Part of a small language model's weights: LayerNorm before each block.
MLP neurons of a small language model. Each row is named by its layer, matrix (down: output weights) and neuron, and shows model dimensions 128-191. Each number is 128 + 24 x the weight over its row's rms, rounded and kept within 0 to 255.
A block is one neuron, or neurons of one layer that tend to fire together. After each block is what it responds to, as a language model described it from the Wikipedia text at the highest values.

L10.down136 [153 148  87 116 115 118 121  89 114 129 127 165 140  96 125 129  91 163 207 159 161 146 130 131 127 118 142 155 126 168 140 120 137 104 136 163 143 128 117 128 141 110 135 152 164 126 148 130 150 155 138  86  85 109 143 139 132 125 168 177 114 154 140  82]
L10.down159 [132 122 122 141  95 123 136 155 102  97 160  97 148 126 165 119 168 153 139 153  80 143 157 134 165 150  83 114 109 133 136 115 113 144 146 125 123 128  85  83 114 160 104 106 161 133  93 127 183 122 158 115 119 130 107 139 129 125 147  90 148 105 177 134]
L10.down192 [124 108 130 144 141  92 173 122  77 167 147 155 161 116 144 139 141 118 133 151 126  96 169  83 124 114 142 136 103 112 113 143  99  75 186 130 109 114 118 106  71 107 108 144 116 127 151 103 213 143 124 115 100 127 140 157 113 112 103 135 102 143 106 139]
L10.down428 [117 131 154 129 113 145 140 137 119 159 120 136 177 135 117 118  63 113 107 131 144 124  89 113 117  93 132 138 116 111 145 117 144 140 109 157 128 133 114 135 129 139 145 159  97  95 140 139 160 100 158 113 101 148 198 115 182 154 133 115 121 143 158 108]
Description: Number token starts. The first digit chunk of a numeral in quantities, scores, tables and dates, e.g. the 4 in 420, 26 in 26,200,000, 10.30.

L8.down388 [ 91 142 107 120 139 124 149 121 194  89  79 153 132 162 116 133 143 131 132 153 100 144 105 107 137 133 141  82 116 144 126  95 163 143 125 100 133 142 142 138 112 188 154 133 141 113  86 136 117 171 108 135 133 140 157 158  92 124 142 135 115 101 110 119]
L8.down480 [130 119 126 127 141 109 105 141 149 111  92 112 130 142 117 198 158 167 114 144 113 150  93 146 121 148 105 127 104 142 112 116 130 132 130 135 134 165 129 134 148 158 155 134 122 115 112 127 130 114 137 120 139 191 107 114  94 135 104  99 137 147 118 118]
Description: Sentence-initial adverbial end. The final token of a sentence-opening introductory phrase, usually a time phrase: the year in "In 1990", the comma after "By the 1640s", "Finally,".

L9.down49 [149 130  92 163 118  68 105  94 107 143 124  91 129 153 146 130 106 131 100  83 128 138 164 120 140 153  79  97 125  91 130 186 138 119 153 139 102 118 122 113  90  93 127 124 144 154 128 170 156 168 147 170 115 104 158 103 130 123 111 133 131 142 108 180]
L9.down168 [151 137 129 126 139 139 125 140  73 125  82 207  42 137  79 128 118 126 157 110 143  96 108 143 146 173 141 110 156 112 125 142 123 135 122 127 150 137 141 154 153 136 129 124 134 104  83 103 127 106 140 142 112 151 156 124 127 149 112  68 138 149 140 117]
L9.down336 [129 108 131 123 134 101 139 144 163 129 145 124 107 121  81 151 168 163 129  98 111 122 109 121 133 129 137 155 112 103 121  94 144 110 106 130 147 127 120 135 117 144  93  92 118 136 155 135 120 159  70 150 110 118 103 170 145  86 116 127 117 178 141 123]
L9.down356 [140 104 138 119 126  98 169 180  77 155 141 132  77 123 128 144 196 162 113 143  92 138 112  53 142 151 112 135 134 114 113 135 131 135 160 154 112 146 128 101 145  89 128 132 141 150 119  90 125 136 109 148 142 123 146 104 109 112 156 110  97 106 159 116]
L9.down487 [160 124 100 179 103  86 117 157 156 109 142 139 163 118 124 115 139 123 136 170 156 102 122 117 124 122 141 155 121 155 112 161 132 105 111 104 162 151 107  76 138 134 173 141 119 112 171  90 103 113 175 124 152 136 180 136 149 153 147 133 135 121 138 109]
L9.down518 [144 139 125 133 128 151 126 128 125  71 127  98 139 125 106 123 105 127 197 161 146 119 120 142 187 129 158 107 169 134 170 120 112 136 170 130 111 112  66  99 104  59 127 100  77 139 165 127 153 112  87 131  90 118  93 128 142 111 119 132 128 139 165 134]
L9.down554 [137 118 100 142 116  84  96 127 154 151 114 166 108 125 175 119  93 164 103 108 158 138 197 149 113 115 127  89 163 137 147 136 124 105 125  96 106 114 136 122 106 122 150 118 172 120 142 154 158 167 138  99 121 112 123 165 120  93 117 118 151 117 121 125]
L9.down594 [151 121 151 116 147 126 173 127 168  98 134 136 120 122 126 111  77 108 148 154 127  87 135 153 158 114 114 128 166 109 135 112 129 147 126 124 148 122  87 102 160 120 154 116 114 113 170 128 119 120 162 146 124 143 109 109  85 126 103  83 123 134  93  99]
Description: Word-start fragments. Opening piece of a word split into subword tokens, often after the, a or to, e.g. rem(ain), prom(inent), ex(act), Aust(rian); also born.

L8.down177 [127 128 110 144 153 151 149 141  93 128  79 125  45 115 114  87 149 171 152 117 134 108  86 122 106 111 134 134 150  98 145  85 151 170 125 143 133 123 123 133 156 129 132 131 109 118 119 108 136 158 126 118 117 116  86 123 146 151  69 157 104 124 113  81]
L8.down631 [115 168 109  87 136 144  74 144 131  77 100 154 133 122 140  90 139 101 145 160 105 147 103 126 126 114 115 118 118  88 154  87 122 115 108 144 161  70 102  82 138 151 134 113 143 150 123 129 104  88 162 157 176 132 146 142 155 122 106 171 126 150  98 132]
Description: Main verb after subject. The main verb, or its first word piece, right after a sentence's subject noun or pronoun in Wikipedia prose, e.g. invaded, operates, was.

L9.down114 [142 135 122 143 113 113 122 105 117 147 158 116 255 139 132 136 121 116 128 121 130 114 144 123  74 116 120 109 135 128 117  92 131  85 127 129 126 100 111 126 146 152 149 113 110  93 156 139 123 138 170 135  87 124 150 107 145 116 116 147 117 125 134  84]
L9.down119 [128 104  98 122 127 145 146 107 167  61 109  86 188 161 114 151 122 114 160 130  82 135  96 145 146 143  97 134 122 154 136 135 137 133 136  94  94 124  95 129 128 154 122 129 128 169  92 104 162 127 128 138 130 105 124 130 128 174 131 180 121 135 131 130]
L9.down130 [ 88  53 117 145 130 161 188 129 113 157 166 135 228 117 135 169 155 147 167 130 120 103 154 136 137 196  95 122 127 141 138 106 124 126 126 106  98 132 123 126 127 135 105 117 106 109 186 122 109 136 136  83 121 136 139 155 107 120 124 140 142 140 104  82]
L9.down279 [124 107 107 119 140 176 119 124 131 161 145 171 139 133 142 163 124  81  64 139  82 164 124  98 124 140 148 132 135 150 133 148 128 147 131 120  86 128 124 131  92 149 132  93 100 131 140 147 137 118 177 120 117 120 143 106 107 155 133 135 104 127 100 120]
L9.down280 [162 112 154 141 163 153 141 127 131 125 114 147 255 140 148  80 106 153  90 133 158 184 139 105 144  93 128 131 117 173 133 142 111  98 112 148 138 153 120  85 126 161 142 131 104 147  86 131 146 176 181 133 125 160 134 107 112 156 124 156 141 122 144 135]
L9.down337 [107 160 129 116 119 171 118 153 101 155 133 141 201 122 141 117  95 162 144 129 119  83 162 131 142  97 112 122  99 117 164 115 118 116 152 136 133 137 137 140 138  85 146  94 143 178 111 113 103  88 144 110  92 125 151 129 161 109 113 121  80 112 100 143]
L9.down394 [161 119 115  81 126 137 174 137 143 172 149 146 174 114 134 154 112 132 106 157 101  96 122 169 101 108 102 141 143 121 112  75 126 140 175  96 121 121 143  84 123 143 119  91 148 109 106 159 148 146  87 103 170 148 140 117  90  97 146 104  94 119 158 164]
L9.down535 [116 138 148 134 127 149 133 135 116 139 165 109  95 101 143 122 158 133 130 101 143 150 149 169 134  94 155 140 121  88 126 100 123 120 176 131 131 115 118 140 139 119 141  98 127  88 137 123  96  90  71 116 118 120 109 118 140 137  78 122 110 150 122 143]
Description: Post-date clause boundary. Commas closing an opening time phrase before the main clause (In 2009, On 18 May 2013, The next day,), plus table cell separators and list colons after dates.

L8.down30 [147 137 124 184 111 148 175 173 130  89 137 131 111 123 151 113 153 124 132 155 134 122 140 167 163 126 143 105 120 107 119 122 155 162 152 135 125 108 110 119 156 149 113 117 127  86  94 126 118 167 136 132  61 146 144 136 145 101 134 150 149 136 115 132]
L8.down598 [121 142 163 181 111 104 121 132 137 152 124 146  91 121 119 145 142 107 119 114 121 100 141 107 138 134 105 107 139 142  90 113 126 125 159  96  99 110 129 125 125 159 147 161 130 157 120 133 140 171 155 119 106 135 138 147 111 134 131 133 142  80 154 108]
Description: Word and number completions. Final digit pieces inside multi-digit numbers in tables and statistics (32,48-4, 19,77-9), plus closing word fragments like uncle-ar, societ-al, weak-est.

L10.down57 [107 124 146 114 143 118 124 148 105 134 141 133  58 109 135 147  98 138 141 189 123 120 126 127  99 170 124 116 124 139 106 152 164 150 128 102 118 150 158 177 106 121 154 147 182 152 153 167  85 184 147 119 140 105 122 109 125 140 150  76  95 140 145  93]
L10.down257 [ 91 120 105 144 118 128  98 145 121 165 144 146 111 108 153 139 121 130  99 136 131 168  93 146 164  92 139 176 157 118  81 106  84  98 102 128 175 170  81  98  99  66  90 158 175 145 149  67  86 138 119 157 130 150  99 104 130 121 134 129  81 118 124 152]
L10.down336 [ 92 141 137 161 121 135 144 131 113 168 121 120 125 149 119 158 103  98 165 144  76 117 113 121  92 129 118 105  76 128 127 109  88 186 144 137 110 114 108 141  96 160 165 153 128 150 155 121 144 117 158 111 104 126 145 108 123 128 135 107 125 138  97 146]
L10.down484 [ 88 176 150 154  87 161 122 116 163 134 152 132 142 120 112 184 111  71 136 106 125 148 136 129 138 110 164 115 133 111 134 141 160 148 122 152 105  88 134 120 125 152 120 161 146 159 118 101 135 112 151 134 126 181 113 130  76 102 145 130 158 125 158 121]
Description: Verb-initial word pieces. First piece of a verb split into pieces, right after a subject pronoun or noun, such as l(ives), st(ars), coll(aborated).

L10.down149 [141 137 167 117 158 122 139 135 143 142 163 145 166 116 162 115 114 124 120 169 123 128 139 180 118 128  96 107 131 134 117 130  94 144 134 162  94 131 130 104 139  86 119  98 173 119  97 134 119 107 156 102 128 125 158 111 111 135 127 143  84  87 115 150]
L10.down384 [118 126 142 103 148 164 123 112 110 139 135 102 147 120 133 140 103  97 233 125  96 111 155 148 122  95 153 114 112 128  99 135 126 188  93 142 101 132 112 126 132 115 153 100 164 120 136 106  98 130 121 132 116 119 191 109 107 109 116 122 188 125  97  97]
L10.down510 [116 161 140 113 153 119 122 143 117 118 130  94 185 135 102 142 124 156 167  91 133 108 118 126 101 148 149  95 116 125 118 126 126 162 165 175 142 122  82 119 139 152 109 133 137 115 153 143 153  98 141 119 164 149 177 107 134 160  94 173 138 118 134 126]
L10.down576 [137  93 145 131 136 113 153 124 113 103 165 121 167  97 134 136 146 126 132 164 129 143 148 145 111 130 129 125  89 174  82 108 145 142 131  91 139 143 131  84 131 151 130 148  94 129  56 150 122  91 106 124 120 126 159 113 125 145 137 153 155 148 132 107]
Description: Date-introducing prepositions. Prepositions and commas just before a year or date, mostly "in" after an event clause (founded in 1870, closed in 1995), also sentence-initial In/On.

L9.down63 [118 105  76 134 153 157 112 108 181 140 155 118 138 151 131 110 152  98  91 171 108 147 138 156 123 168 130 137  48 111 170 139 140 142 133 126 140 135 116 151  99  94 133 128 124 185 136 130 117 102 157 150 152 112 129 143 153 112 143 133 125 126 153 135]
L9.down65 [101 123 158 129 118 129 145 135  57 120 137  98 136  98 169 147 121 120 127 145 115  88  88  59 143  75 132 160 113 162 123 166 107  70 168 107 170  98  96 160 129 117 141 132 115  87 151 122 122 131 107 146 130 131 110 119 165 113 108 139 148 160 146  83]
L9.down144 [122 119 108 124 133 157 110 105 137 134 119 121 146 135 148 148  74 101 127 155 178 130 117  94 113 125  76 111 110 129 179 145 108  96 119 131 144  79 108 140 161 105 109 120 176 155 110  95  89  45 123 142 123 107  91 127 118  70 142 113 112 124 137 124]
L9.down157 [118 121 105  96 149 146 129 142 142 125 148 141 175 126 142  97 129 138 116 110 137  95  99 144 122 111 114 102 121  99 123 139 110 144 130 104 104 125 126  85 111 102 149 134 103 130 136 176 143 177 153 152 128  92 171 103 163 139 118 150 190 133 128 126]
L9.down187 [130 108 117 141 193 151 135 126 139 107 135 122 111  95 134 123 133 169 126 127  94 141 116  87 143 109 150 112 123 158 163 129 135 147  97 132 124  96 127 135 155  68 129 131 104 139 100  95 112 113 140 129 161 169 154 135 135 127  84  86 124 111 119 173]
L9.down228 [101 142 110 189 112 158 115 108 118 132 121 152 129 111 144 111 116  96 112 117 134 121 116 123 112 113 104 129 129 131 136 123 121 114 160 140 134 160 129 141  93 129 136 140 138 148 109 121 147  88 137 121 135  98 132 115 142  98 149 182 144 146 108 152]
L9.down424 [121 122 123 159 169 116 125 139 106 150 124  96 106 178 113 128 108 121  97 151 135 132 141 122 131 114 120 152 125  82 128 134 107 127 139 164 143 142 130 145 164 153 102 148  95 134 151 138 134 138 126 137 103 172 116 120 138  92 117 108 162 150  90  93]
L9.down517 [127 139 125 140 137 179 124 132 157 107 120 145  98 133 118 165 117 106 154 160 158 164 104  84  91 110 113 114 134 113 166 108 101 127 135 116 132  98 147 127 134 141  70 119 122 124 110 120 110  97 155 113 151 109 143 114 147 132  84 150 141 128 158 123]
Description: Past-tense verb endings. Past-tense or participle suffixes completing a split verb in narrative prose, such as confess-ed, particip-ated, canc-elled, plus whole verbs like moved.

L9.down97 [113 135 128 113 107 135 150 131 106 132 161 114 136 133 133 114  97  67 145 134 105 100 160 149 142  93 129 121 152 119 109 160 145 166 116 156 142 101 101 112 102 132 133 142  90 127 136 144 120 159 157 138 116 126 164 159 101 111 124 116 118 101 125 142]
L9.down149 [ 77 122 104 134 142 158 117 127 187 121 146 222 101 145 148 127 106 132 161 112  86 151 138 121 141 150 211  82  89 102 147 112 156 139  89  94 146 132 138 114 101 108 141 139 103 117 153 131 183 150 110 124 103 123 137 107 172  72  79 146 131 140 130 139]
L9.down220 [101 122 134 140 122 121 133  85 118 150 111 176 119 119 111 146  82 132 136 113 142 128 142 113 115 144 128 111 138 121 193 132 138  77 100 111 144 108 149 148 134  85 121 168 126 147 153 155 130 158 115 129 135 119 106 111  50 189 154 114 123  82 113 108]
L9.down362 [127 177 104 175 105 150  96 185 126 143 128 104  76 110 128 109 138 120 117 146 138 103  96 152 149 123 125 191  96 134 138  76 107  88  99 164 122 142 157 146  96 183 156 171 123 149 156 129  96 131  99 138 123 113  73 160  86  93 125 107 149 130 123 155]
L9.down414 [147 138 128 119 118 114 134 189 132  92 158 176  96  94 130 138 129 134 129 166 153 120  97 105 149 133  83 115 100 177 155 132 101  77 144 133 141 121 112 102 102 105 113 173 105 153  99 150 125 103 140 125 145 126 114 134 102 159 153 142 126 125 148 107]
L9.down492 [153 129 123 160 123 212 108 170  89 121 116 118  70 148 101 132 102  99 131 111  98  88 169 115 110 124 111 124 146 175 102 133 123 109 121 123  99 145 121 157 105 140 135 108 132 166 108 144 128 150 162 112 114 174  75 145 122 133  75  99 150 100 155  91]
L9.down602 [139 127 126 114 156 232 122  72 127 149 158  84  73 130 154 116 143 100 121  82 104 136  99 135  81 119 123  82 115 158 108 102 120 146 158 155 105 127  94 136 150 106 185 117 105 147 118 111 137 120  92 164 142 140  99 158 147 115 105 114 101 151 137  97]
L9.down632 [113  88 122  94 157 109 123 161 132 118 141 147 124 124 130  91 133 115 137 127  99 104  96 132  92 111  85 138  90 126 135 101 135  98 106 176 129 132 166 178 120 146 159 140 129 126 116 131 169 144 191 140 172 123 149 112 105 124 122  56 153 112 120 113]
Description: Parenthetical glosses and non-ASCII bytes. Opening parentheses after names or titles, and mid-character byte pieces of CJK, Thai or diacritic letters in parenthetical native-script glosses, e.g. 鈴木 進, Boto(ș)ani, "(born".

L8.down20 [ 97 168 119 132 142 148 135 128 128 146 188  85 142 186 140 148 170 112 124 172 133 110 108 137 163 138  82 131  99  81 148 103 107 161  88 180 119 122 116 148 117 115  76 131 149 133 122 130 138 129 102 133 126  89  57 131 120 144 120 134 152 117 107 132]
L8.down103 [ 99 131 185 158 165 128 133 121  89 118 124  98 147 138  91 114 121 112 106  92  77 140 101  87 122 115  93 135  67 137 114 133 105 118 128 152 139  99 130 119 168  87 134 120 161 152  81 131  96 114 147 105 150 108 136 128 129 133 121 125  98 146 103 155]
Description: Past-tense verb endings. Final pieces of split past-tense or participle verbs, such as reun-ited, collabor-ated, merg-ed, plus whole words like announced, reported, known.

L8.down55 [146 119 131 173 117  65 132 126 111  99 127 141 142 154 123 123 131 126 121  82  95  99 127 106 106 165 173 133 111  89 148 123 132 107 138 140 119 126  70  99 133  94 113 120 133 106 130 145 117  96 142 159 130 123 105 143 161  97 102 100  88 176 161 175]
L8.down88 [125 168 130 128 158 168 129 136 115 108 135 125 174 143 144 105 131 159 125 127 138 153 126 129  89 154 139 126 109 156 118 153 118 140 125 140 119 131 111 144 122 145 133 129 122 127 113 118 151 145 139 171  99 172  62  99 132 146 114  89  86 160 115 127]
Description: Word-start fragment tokens. Short opening or inner pieces of words split into several tokens, mostly " s" (snow, sales, self-), plus str-eng-then, rem-ain, Br-is-bane, and sometimes " to".

L8.down170 [158 121 132 105  94 163 125  84 128  89 108  98 141 119 135 126 128 164 173 155 113 152 107  98 149 112 129  75 145 144 121 111 160 199 142 126 165 122  83 165 160 119  93 128 116 116 168 142 107 140 103 122 128 109 172 124 125 115 138 128 158 100 169 146]
L8.down431 [149 108 164 103 146 159 150 105 161  98 151 115 131 112 139 114 131  82 165 129 171  98 147 117 142 100 142  70 146 129 152  97 145 122 122 137 148 101  84 148 109 140 112 120  95 133 140 116 134 132  83 116 141 133  92 114 154 133 133 108 170 132 137 120]
Description: Date-expression lead-ins. Tokens inside or just before a date in biographies and histories: month names, day numbers, and the in/on/colon that introduce them, e.g. "born on February 8", "Opened: 18".

L10.down9 [112 118 142 106 136 161 138 131 167 134 134 119 131 101 139 107 126 127 117 159 105  71 120 111 145 112 138 104 112 131 148  92 131  95 116 112 119 167 118 158 127 132 121 133 131  92 169 134 153  91  93 148 145 112 138 117 139  97 140 137 128 103 143 125]
L10.down239 [131 146 140  76 101 160 122 127 116 138 120 124 126 154 146 146 123 112 110 178 126 155 178 140 122 111 121 132 119 121 122  86 133  72  78 136 164 111 106 127 161 138 139 127 106 136 180 152 128 157 118 162 158 140 197 130 151 116 135 139 133 146  98 149]
L10.down373 [146 154 128  90 107 100 144 124 123 101 120 165 162  97 102 166 122 143 143  99 135 105 158 103 172 139 130 131 141 133 160  96 154  86 119 123 148 141  95 120 138 137  88 146 132 106  97 131 170 128  54 160 114 139 129 137 130  95 136  94 146 136 133 158]
L10.down585 [106  95 110  79 165  97  96 161  94 132 169 103 120 151 109 161 163 128 129 119 127 123 139 124 121 154 159 140 106 118 102  87 128 113 141 129 128 129 138 101  98 154 132 106 126 119 155 134 119 145 122  77 184 118 121 125 133  93 141  84 132 119 163 176]
Description: Word-initial fragment tokens. Short first pieces of a split word, often one letter like v, b, f, pr, that start a common noun, e.g. v(oice), pr(ince), b(oss).

L10.down138 [ 90 148 106 127 115 192 152 158 106 132 113  92  60 118 132 127 142 112 133 130 116 122  78 130 115 105 142 110 119 134 135 129 145 137 172 105 137 118 141  87 128 134 149 141 145 165 135 152 118 118 121  84 162  90 151 133 146 135 129 153 102 125 123 175]
L10.down483 [125 121 164 160 166 218 134 132 112 158 127 113 103 142 124 143 126  65 104 154 104 123  85 128 120 141 167  89  94 106 115 166 104 139 147 134 149 119 121 143 122 160 110 142 155 155 123 179 154 111 111 124 129 123 135 157 173 122 112  97 147 125 134 132]
L10.down613 [ 92 133 126 104 171 169 126 122  88 117  95 140 134 103  81 118 110 168 163 122 144 166  98 126 148 147 111  85 135 121 123 120  84 144  87 125 156 142  77 115 145 100 131 144 134 191 114 141 142  61 162 129 171 131 124 146 111 134 120 121 107 140 155 167]
L10.down621 [135 102 104 144 141 225 124 117 163 159 106 133  52 163 140 136 137 137 127 149 154 143 135 121 158 112 159  98 123 141 117 136 124 170 115 134 105 116 114  95 129 144 126 141 146 123 120 123 136 114 112 129 134 127 100 173 143 109 111  94 106 115 126 124]
Description: Non-Latin script and date fragments. Fires on byte fragments of Chinese, Japanese, Thai, Greek or Cyrillic names inside parentheses or table cells, and on year and date pieces like 18 in (1751–1839).

L9.down167 [134 147 141 132 134 128 140 137 138  90 123  91 173 200  98 120 133 151 186  85  76 111 130 159 137  97  92 113 137 147 139 147 115 132 132 108 147 123 134  90 144  99 123 126 137 159 152 116  97 136 126 106 124  98 124 152 111 116 124 183 120 137 155  83]
L9.down196 [141 121 110 135  92 122 141 142 114 147 163 103 157 122 137 147 142  99 147 138 158 112  82 117 167 134 107 153 152 102 156 122 129  94 191  89  95 125 113 119 109 142 149 129 129 146 108 111 144 120 125 125 132 104 131 137  98 148 185 112 133 151 114  89]
L9.down324 [100 116 166 104 136 148 136 150 126 164 174  64 130 163 153 186 112 125 123 144 114 112 117 126 125 118 149  88 142 155 131 126 149 126 138 161 156 131 129 127 154 145 105 138 107 163 129 172 107 108 141  99 144 138 106 117 116 107 143 143 136 123  97  99]
L9.down378 [196 130 163 147 153 128  82 134  96 102 156 103 131 127 114 129 110  94  84  94  97 136 113  86 144 131 126 115 104 182 125 133  97 134 129 146 114 162 111 147  89 150 126 152 143 151 172 122 106 150 165 113  67 140 122 131 124 127 128 128 151 138 139 167]
L9.down441 [ 97 129 131 136 129  97 112 148 190 123 146 148 134 134 119 109 116 136 121 125 131 127  80 174  85 152 132 162 146 138 110 138 186 111 160 113  99 120 139 146 101 124 102 156 129 132 128 128 153 157 135 134 158 150 121 119 170 110 116  64 128  97 105 163]
L9.down495 [137 131 116 135 129 131 120 138  94 122 135  50 107 102 120  90 128 144 138 114 139 129  92 138 101 120 105 107 130 141 122 155 154 126 136  88 108 129 108 138 150 107 146 127 133 129 172 104 113 140 131 148 114 142 112 111 154 165  95 145  97  76  96 135]
L9.down581 [113  96 117 180 119 193 155 136 120 134 135 126 227 115 115 131 123 119  79 170 118 159 131 180 130 140 140 135  90  97 105 124 120 129 114 139 142  92 120 116  86 117 111 157 127  88  59 140  99 133  85 109 141 147 116 131  95 113 116 154 115  98 121 136]
L9.down589 [163  99 147 170 100 151 132 138 136 102  60 153 130 110 159 148 109 133 143 104 120 113 111 144 116  95 128 147 147 118 139 137 111 148 125 121  93 167 148 150 137 133 117  92 146 130 123 100  90  73 103 123 123 132 132 101 148 145 100 119 135 149 115 146]
Description: Verb starts and clause links. First word-piece of a main verb right after its subject (t-ells, t-akes, g-ets, f-lew, ab-olished), and clause connectives like but, that, because.

L8.down63 [113 114 127 142 151 198 129 131  94 131 137 144 126 170 113  95  67  65  58 143 121 100 138 116 124 154 161 116 161 140 103 157 125 113 150 109 112  91 163 123 146 150 116 128 121 162 115 130 118 116 161 126 152 181 111 151 167  86 127 111 124 109 153 126]
L8.down131 [108 146  92 126 102 146  67 131 120 102 122 112 136 156 125 124 121  58 123 162  88 126 134 150 108 161 126 152 173 156 118 107 125  96 150 144 181 113 140 122 144 140 129 113 132  96 123 141  81 127 107 126 141 118 174 161 125 148 177 129 125 145 108 123]
Description: Mid-word fragment pieces. Byte fragments and short subword pieces inside split words, mostly CJK, Thai and accented names, also English fragments such as comp-r-ise, cl-i-ents.

L10.down1 [108 132  80 164 129 121 108 121 160 142 186 128 145 184 147 140 170  95 112 162 167 144  91 156 157 112 147 123 135  87 128 112 123 128 106  81 127  76 122 111  89 132 117  79 112 114 131 178  89 148 120 130 102 139 116 102 115 136 102 159 101 158 126  99]
L10.down65 [106 124 125 134 101 146 162 129 138 121 145 159 127 122 115 150 109 111 140 124  97 109 112 126 162 139 140 108 136 137  81 124 129 122 133 141 143 109 153 119  95  75 115 139 146 141 118 154 144 126 133  86 136  98 107 161 135  98 125 133 160 155 136 124]
L10.down417 [122  79 147 152 103  87 128 139 133 117  93 126 106 128 123 142 142 153  76 152 127 128 134  98 136 104 106 110 139 150 164 121 113 125 164 110 138 107 162 101 125 111  68 123 146 138 116 146 112 108  99  80  84  89  88 155 198 112 126 170 110 130 157 120]
L10.down601 [ 94 142 141 161 134 173 150 141  75 133  89 166 104  89 145 158 131 134 127 164 127 141 124 169 180 154 134 131 147 127 125 100 141  90  82 135 137 174 115 147 100 139 125 142 125 114 146 104 121 125 112 144 107  95 109 127 125 168 149 115 132 124 165 155]
Description: Verb inflection endings. Past-tense or participle suffixes ending a multi-token verb, often after was/were, e.g. amended, participated, characterized, followed.

L9.down1 [140 128 118 157 101  74 127 118 167 147 101 131 117 123  85 160 108 134 137 152 121 132 119  67 119 126 157 132  92 149 133 117 119 136 108 107 121 137 136 133 125 132 132 171 136 152 120 135 102 141  98  84 143 156 174 139 184  98 149 139 100 129 135 151]
L9.down32 [121 133 145 101 108 114 149 127 177 113 156 112 131 139  92 152 114 119 172 160  41 141 141 121 127 156 151 177 118 123 147 154 159 120 121 133 119 144  76 146 146 125 118 145 142 117 108 135 111  96 136  80 155  86 156  98 115 167 164 135 137 154 125 112]
L9.down113 [130 133 157  97 108 102 107 123  95 130 116  80 150 113 134 142 126  91 152  94  93 134 117  78  97 139 102 123 175 125 142 136 142 138 147 116 128 144 142 128 156 137  97 136 173 104 135 105 160 139 127 128 166 132 140  67 125 194 104 121 131 137 164  83]
L9.down153 [111  89 116 119 124 117  89 132 159 123 152 102 141 100 107 141 113 130 203 108 109 118 126 125 121 148 145 124 146 121 142 155 111 111 134 130  88 139 138 156 145 109 131  98 134 119  84 112 136  97 151 188  99 160 211 121 130 129 103 121 126 108  48 122]
L9.down224 [118 175 146  85  73 183 147 180 128  99  79  97 157 110 109 118 164 148 138  95  95 104 121 135 162 132 147 149 134 121 136 142 132 149 168 107 143 147 112 147 133 131 103 120 141 100 162 123 118 154 116 140 132 111 157 120 112 109 110 122 157 128 178 151]
L9.down561 [155 175 131 108 122 163 105 142 142 120 124  70 182 124 115 100  98 177 150 120 112 129 121 131 178 112  99 100  87 121 113 138 113 131 119 173 166 160  93 117 132 141 105  68 130 102 121 144 104 140 127 116 189  86 158 114 144  84 125 136 131 169 139 163]
L9.down590 [128 150 151 142 130 175 111 173 123 117 126 107 128 119 105  77 145 110 140 122 167 121 145 144 149 117 131 124 123  53 119 134  91 171 111 124 155 185 154 133 159 161 121 115 141 113 133 119 157 159 175 134 133 105 144 151 156 130 124 134 123 143 110 150]
L9.down592 [100  93 160 143 135 120 132 122 163 154 133 104 171  91 132 118 130 146 172 136 120 150 152 120 173 111 130 139 127 142 161 116 175 130 127 145 121 164 153 109 149 105 113 145 106  72  95 112 128 129  91 127 133 131 122 131 111 136  93 130 142 101 141 138]
Description: In / in word-start. The token in or In, both as the preposition (in 1528, in fact, in part) and as a word's first piece (Intent, Innocence, inherited); also ex-, dep- and month names.